config.yaml
tie_embeddings: false
init_std_up: 0.0231
optimizer: "muon_variant"
lr_mult_o: 2.0
beta1: 0.93
warmup_steps: 200
MLP neurons of a small language model. Each row is named by its layer, matrix (up: input weights; down: output weights) and neuron, and shows model dimensions 64-159. Each number is 50 + 12 x the weight over its row's rms, rounded and kept within 0 to 99.
After each neuron's rows, "fires on" lists the tokens most often at its 100 highest values on Wikipedia text that the model never trained on; "fires before" lists the tokens most often just after its 100 highest values on Wikipedia text that the model never trained on. A number after a token or word is its count.

L9.up467:47 70 48 75 53 50 50 48 55 54 45 39 42 39 61 44 50 58 57 37 34 55 67 65 61 47 60 50 55 39 57 50 50 54 40 50 50 51 59 58 37 47 46 51 67 46 55 21 33 59 71 62 56 42 60 52 40 63 51 68 78 66 52 39 64 33 53 59 40 35 51 41 68 37 60 57 72 43 49 48 50 57 57 51 38 50 32 43 62 40 62 40 56 35 42 48
L9.down467:64 58 38 69 31 42 51 27 50 39 49 53 56 73 57 66 47 59 56 50 47 37 42 59 54 43 66 53 65 47 43 68 49 35 55 49 71 26 40 30 37 31 52 44 53 51 42 43 44 58 36 40 43 60 56 40 54 28 16 62 69 55 44 45 81 42 54 67 42 49 58 82 42 44 49 44 65 61 45 52 50 39 59 56 62 59 46 67 56 50 68 38 49 36 36 27
fires on: "9" 19, "1" 19, "0" 16, "4" 9, "–" 9, " " 7
fires before: "2" 46, "3" 34, "4" 6, "1" 4

L5.up260:50 26 46 54 41 51 53 59 21 45 61 51 54 76 44 53 47 66 49 67 52 52 35 61 58 35 41 61 67 67 64 28 30 34 41 65 57 54 54 27 52 55 62 55 40 61 71 53 46 47 44 62 43 48 49 51 51 46 64 54 75 42 39 47 40 17 57 46 42 58 41 58 28 60 32 59 63 42 41 59 59 60 36 52 60 35 40 28 61 46 12 16 49 32 45 37
L5.down260:48 45 65 42 58 55 48 51 64 58 38 53 53 51 57 61 64 43 52 25 67 34 31 39 45 66 58 39 60 37 42 65 48 55 44 31 49 54 43 76 27 49 59 54 44 61 51 36 56 46 46 46 56 61 42 35 44 65 52 65 29 49 61 46 52 53 46 49 44 59 59 53 54 56 59 54 49 43 64 27 21 55 51 61 37 73 54 52 43 51 82 68 15 56 55 68
fires on: "==" 42, " ==" 10, "s" 7, " use" 6, " not" 5
fires before: "\n" 52, " the" 7, " a" 4

L5.up657:55 44 75 57 38 54 45 60 43 41 56 37 47 68 42 57 52 59 40 57 53 68 65 57 66 65 62 50 57 61 46 77 43 57 49 57 59 44 68 44 56 61 37 36 49 40 55 26 64 64 58 61 40 46 62 43 49 51 88 44 35 42 55 52 31 44 55 41 37 47 32 33 63 41 49 37 58 25 39 51 54 61 43 59 57 37 47 19 40 19 54 43 70 61 49 44
L5.down657:47 52 44 48 43 45 58 64 40 78 63 62 59 42 65 59 53 51 65 55 55 59 35 54 44 47 25 77 49 51 43 48 58 72 38 59 43 49 55 58 34 58 41 55 55 44 47 57 58 58 47 51 47 61 61 82 54 53 64 52 49 74 63 52 48 58 33 21 80 54 63 36 22 52 63 42 59 58 58 69 43 60 57 51 44 60 57 44 41 67 49 62 33 27 49 69
fires on: "==" 47, " Bur" 6, " ==" 5, "rac" 4, "ac" 4
fires before: "\n" 52, "ta" 5, "use" 4

L8.up511:47 60 29 49 51 45 67 52 48 50 56 42 49 48 33 57 29 47 42 27 60 67 43 40 60 62 45 54 46 45 53 31 41 38 50 38 42 65 75 48 41 41 42 45 60 63 67 46 21 55 58 54 48 50 33 65 57 40 41 45 44 70 54 67 33 60 54 33 52 45 54 76 43 53 43 67 57 28 55 45 86 49 54 52 42 37 28 41 59 64 45 66 41 54 54 47
L8.down511:51 65 49 32 62 65 61 54 32 60 67 38 41 45 51 46 37 54 50 56 53 47 71 32 26 56 57 64 40 31 26 61 54 47 57 52 29 54 45 53 52 55 47 66 35 55 55 36 21 42 59 55 45 38 59 52 47 56 49 50 50 73 38 42 37 43 73 63 45 33 62 67 49 36 23 40 46 67 48 51 52 49 58 43 51 19 58 50 53 67 45 39 50 51 64 53
fires on: "0" 26, " (" 20, "2" 14, "," 11, "9" 9, "–" 7
fires before: "0" 28, "1" 25, " " 9, "3" 9

L8.up912:49 49 58 39 55 41 49 39 59 53 68 54 13 43 36 81 43 44 49 84 73 40 54 41 36 54 51 43 38 53 44 25 42 44 39 34 53 35 58 54 54 51 50 50 54 56 63 55 45 75 37 52 64 43 36 58 40 54 68 69 39 68 51 61 68 40 42 33 44 40 56 48 51 37 66 55 44 46 18 58 54 51 51 53 49 33 39 47 58 24 36 50 42 48 42 53
L8.down912:64 51 70 48 56 64 56 56 63 52 32 59 28 26 53 42 28 28 54 39 48 27 51 72 61 46 58 51 44 52 37 58 44 47 60 45 29 59 25 48 31 56 51 72 42 64 63 44 64 56 42 65 53 70 39 33 49 66 47 57 46 63 47 70 38 60 70 28 45 59 62 45 42 56 50 43 58 34 64 47 49 32 47 53 43 37 65 36 50 51 70 36 51 57 31 53
fires on: "–" 80
fires before: "0" 38, "1" 19, "2" 14, "3" 4

L3.up330:59 42 36 63 54 51 66 40 58 72 57 59 47 45 46 43 52 48 49 52 39 36 52 39 45 34 46 40 60 39 48 52 56 63 42 59 68 64 57 35 32 52 42 38 50 47 55 61 49 64 49 15 48 73 49 57 53 27 53 67 51 62 59 47 46 51 30 39 59 31 64 49 39 42 40 47 38 51 31 43 51 58 50 37 36 38 32 41 45 56 55 63 39 44 50 40
L3.down330:56 47 51 44 60 47 17 49 42 36 33 33 53 47 37 75 65 52 56 57 61 35 38 64 32 63 43 60 52 59 57 44 44 60 40 47 48 54 67 54 52 35 61 47 52 50 59 42 26 58 27 83 49 33 73 33 50 51 49 44 43 49 54 45 47 38 87 46 39 56 35 48 50 72 69 61 30 51 49 66 31 44 52 89 47 65 62 40 41 55 42 42 55 58 52 63
fires on: "–" 92
fires before: "0" 36, "2" 22, "1" 11, "9" 7, "3" 7, "7" 6

L8.up378:55 75 67 43 43 47 60 60 57 49 56 50 44 36 41 58 47 43 46 57 57 34 46 43 29 41 65 49 35 63 45 74 61 73 65 53 42 51 64 55 46 51 39 36 37 39 69 52 33 58 48 47 55 19 58 61 82 36 55 68 45 66 45 32 59 38 41 32 73 48 47 63 33 45 62 34 43 77 45 57 49 58 36 56 40 39 55 52 41 52 31 50 53 48 56 40
L8.down378:73 54 46 37 45 58 56 73 77 44 52 34 42 59 50 58 37 40 55 43 42 39 31 49 49 37 45 36 61 53 59 52 36 30 42 35 80 55 43 44 55 45 44 60 57 53 70 55 25 72 38 54 49 50 46 62 58 53 46 48 44 60 62 58 57 59 52 41 55 54 67 69 40 45 44 61 64 51 39 70 33 50 57 51 56 43 55 29 45 52 45 67 54 48 33 43
fires on: "0" 85
fires before: "1" 45, "0" 25, "2" 15

L9.up155:80 66 68 57 76 58 41 49 40 34 42 21 73 57 37 43 58 79 50 58 45 59 53 55 70 53 46 18 33 59 58 34 60 53 54 71 43 58 47 55 47 30 49 45 48 52 58 47 42 41 46 35 66 49 52 28 62 62 45 40 46 38 50 32 82 48 47 49 73 46 48 37 49 44 46 55 39 39 58 49 49 58 71 69 70 52 50 55 63 64 55 48 55 43 47 58
L9.down155:47 62 62 38 55 48 69 48 60 55 44 63 33 63 55 46 41 50 44 43 45 43 51 51 58 59 68 60 74 49 42 60 45 41 31 33 43 42 42 49 55 39 32 42 58 51 56 42 47 39 55 80 31 55 69 31 50 48 62 69 71 66 59 57 56 60 75 31 39 70 43 57 63 69 64 59 83 33 47 61 49 49 44 52 82 50 50 51 61 44 29 53 66 47 45 49
fires on: "7" 30, "5" 17, "1" 14, "4" 11, "2" 11
fires before: "5" 15, "2" 14, "6" 14, "4" 12, "8" 10, "3" 9

L3.up378:33 50 44 57 72 49 45 52 50 59 70 42 60 50 46 57 40 58 64 18 48 59 56 46 62 45 52 43 54 21 38 30 50 48 73 50 32 66 43 56 55 59 40 47 44 49 47 41 31 80 47 32 50 64 52 40 37 15 48 50 48 56 43 48 70 44 34 38 48 49 46 60 40 24 53 70 55 48 31 53 64 50 43 50 43 19 42 45 20 44 56 46 40 63 44 27
L3.down378:70 62 25 51 65 52 45 40 40 43 24 34 61 36 52 39 55 46 38 48 62 59 52 59 45 57 65 61 58 60 56 49 60 16 64 61 56 36 62 63 60 36 62 36 54 56 50 27 58 59 36 70 71 41 28 54 62 37 56 78 59 51 50 62 33 50 54 50 49 54 45 39 72 44 50 42 47 47 53 54 37 38 40 59 47 56 38 53 68 72 47 61 52 54 31 68
fires on: "–" 92, "ion" 5
fires before: "2" 31, "1" 24, "0" 18, "9" 6, "8" 4

L5.up339:57 57 48 42 44 55 48 42 35 42 42 41 43 49 71 43 05 44 66 39 44 45 61 58 29 49 41 41 62 58 43 52 52 51 35 28 40 28 47 45 56 48 58 38 56 64 57 41 64 38 61 63 67 55 35 40 32 49 67 59 52 18 50 51 55 39 77 55 58 42 27 58 47 69 39 51 42 34 35 49 37 43 47 62 40 48 49 42 55 52 33 48 46 67 52 51
L5.down339:60 59 24 54 41 50 54 59 42 56 38 53 44 48 80 53 53 83 63 41 62 48 59 78 47 68 55 48 49 53 60 48 53 36 54 47 47 51 21 44 66 52 55 42 58 53 56 38 39 29 32 38 37 43 49 44 44 71 65 79 51 44 63 37 38 46 58 29 45 60 40 48 35 48 47 47 53 25 47 57 40 37 55 57 43 54 42 33 49 43 47 21 60 40 41 62
fires on: "\n" 73, "." 21, "|" 5
fires before: "\n" 76, " Preced" 5

L9.up535:48 38 46 66 57 48 56 54 54 34 41 46 51 46 58 70 43 47 52 41 39 51 47 56 45 65 48 48 39 56 45 48 29 72 50 35 55 58 50 50 64 50 62 56 64 47 68 25 39 42 58 42 59 49 50 32 48 57 33 66 42 43 26 38 58 61 64 40 38 67 32 39 49 52 62 53 50 33 71 48 57 59 72 51 41 38 59 55 44 58 67 28 53 50 48 40
L9.down535:56 46 43 48 45 45 56 51 45 79 42 56 40 61 62 66 56 49 48 34 52 45 42 61 35 57 55 32 50 49 57 58 39 44 49 58 42 34 50 52 87 49 58 40 43 36 64 41 57 51 45 40 54 46 65 49 50 49 65 80 20 45 50 30 41 14 51 42 52 56 35 41 47 47 68 44 54 34 59 43 42 47 74 60 31 59 48 61 48 55 57 59 52 56 77 18
fires on: "." 99
fires before: "\n" 30, " The" 11, " He" 7, " It" 4

L9.up72:32 56 78 40 68 38 57 57 37 24 52 64 62 54 52 68 43 52 59 49 58 53 44 52 67 63 55 27 72 66 60 50 59 45 40 43 52 44 47 46 49 49 73 51 30 46 58 65 53 41 68 34 66 41 58 53 59 33 72 59 70 36 64 64 64 56 47 49 32 42 56 64 59 65 47 83 51 56 44 53 33 76 44 40 45 41 41 44 47 28 52 29 61 56 39 70
L9.down72:61 33 35 82 32 58 41 44 64 62 50 60 56 40 41 30 44 44 68 61 50 39 41 41 45 34 55 56 37 61 57 53 34 43 60 58 64 44 35 37 60 47 40 15 75 51 53 30 61 64 54 53 41 48 48 52 48 43 31 56 52 39 47 49 38 35 46 50 42 57 51 54 65 47 83 33 24 67 39 74 64 34 47 40 59 46 73 54 40 45 47 48 25 43 52 11
fires on: "1" 43, "9" 26, "0" 12, " " 5, "8" 4
fires before: "9" 74, "0" 14, "1" 4

L9.up708:51 46 43 54 50 32 54 81 33 33 55 48 46 51 43 33 79 41 46 49 59 50 72 58 45 53 54 38 68 42 46 56 51 56 63 57 38 36 74 47 52 56 51 29 53 46 80 30 45 38 78 61 66 33 33 45 45 58 64 48 39 52 31 48 74 45 56 57 45 48 47 54 50 56 68 61 22 47 53 50 56 58 31 51 51 71 49 51 38 44 51 56 40 39 40 49
L9.down708:48 60 46 54 42 49 33 48 38 43 62 65 37 70 53 65 49 48 58 63 51 65 47 30 31 33 50 55 35 60 63 54 45 59 53 63 61 55 37 54 43 58 51 55 48 68 47 56 36 56 55 41 37 35 52 69 42 31 69 53 42 34 28 66 40 35 44 59 37 67 56 49 48 40 42 60 48 55 45 58 46 37 27 28 20 55 42 68 25 66 67 41 53 59 82 48
fires on: "7" 21, "0" 20, "8" 16, "1" 11, "4" 10
fires before: "2" 26, "3" 18, "1" 12, "5" 12, "4" 10, "6" 8

L2.up190:50 46 67 49 54 29 57 54 52 56 33 60 47 53 57 68 48 52 64 61 73 64 56 59 52 48 43 41 34 53 63 64 37 51 53 36 53 61 39 51 46 42 48 36 61 60 36 36 54 56 43 56 61 55 43 55 45 66 33 38 66 35 48 40 66 45 75 50 38 60 22 76 52 68 63 60 49 31 56 54 47 58 50 61 45 36 63 54 26 49 28 41 36 49 39 57
L2.down190:65 25 26 49 32 41 62 77 55 50 48 41 23 57 72 49 43 63 51 35 56 59 38 74 54 38 47 67 50 27 57 49 54 37 38 54 40 50 30 65 43 50 65 68 38 56 45 49 50 42 52 49 60 62 52 39 49 61 83 54 60 28 52 66 41 56 51 35 39 50 48 45 26 67 38 54 43 58 52 57 48 46 51 31 60 45 42 53 34 43 39 42 36 35 40 61
fires on: "\n" 44, ")." 20, ":" 10, "." 10, " |" 6, ".\"" 4
fires before: "\n" 56, " The" 10, " |" 5, " \"" 4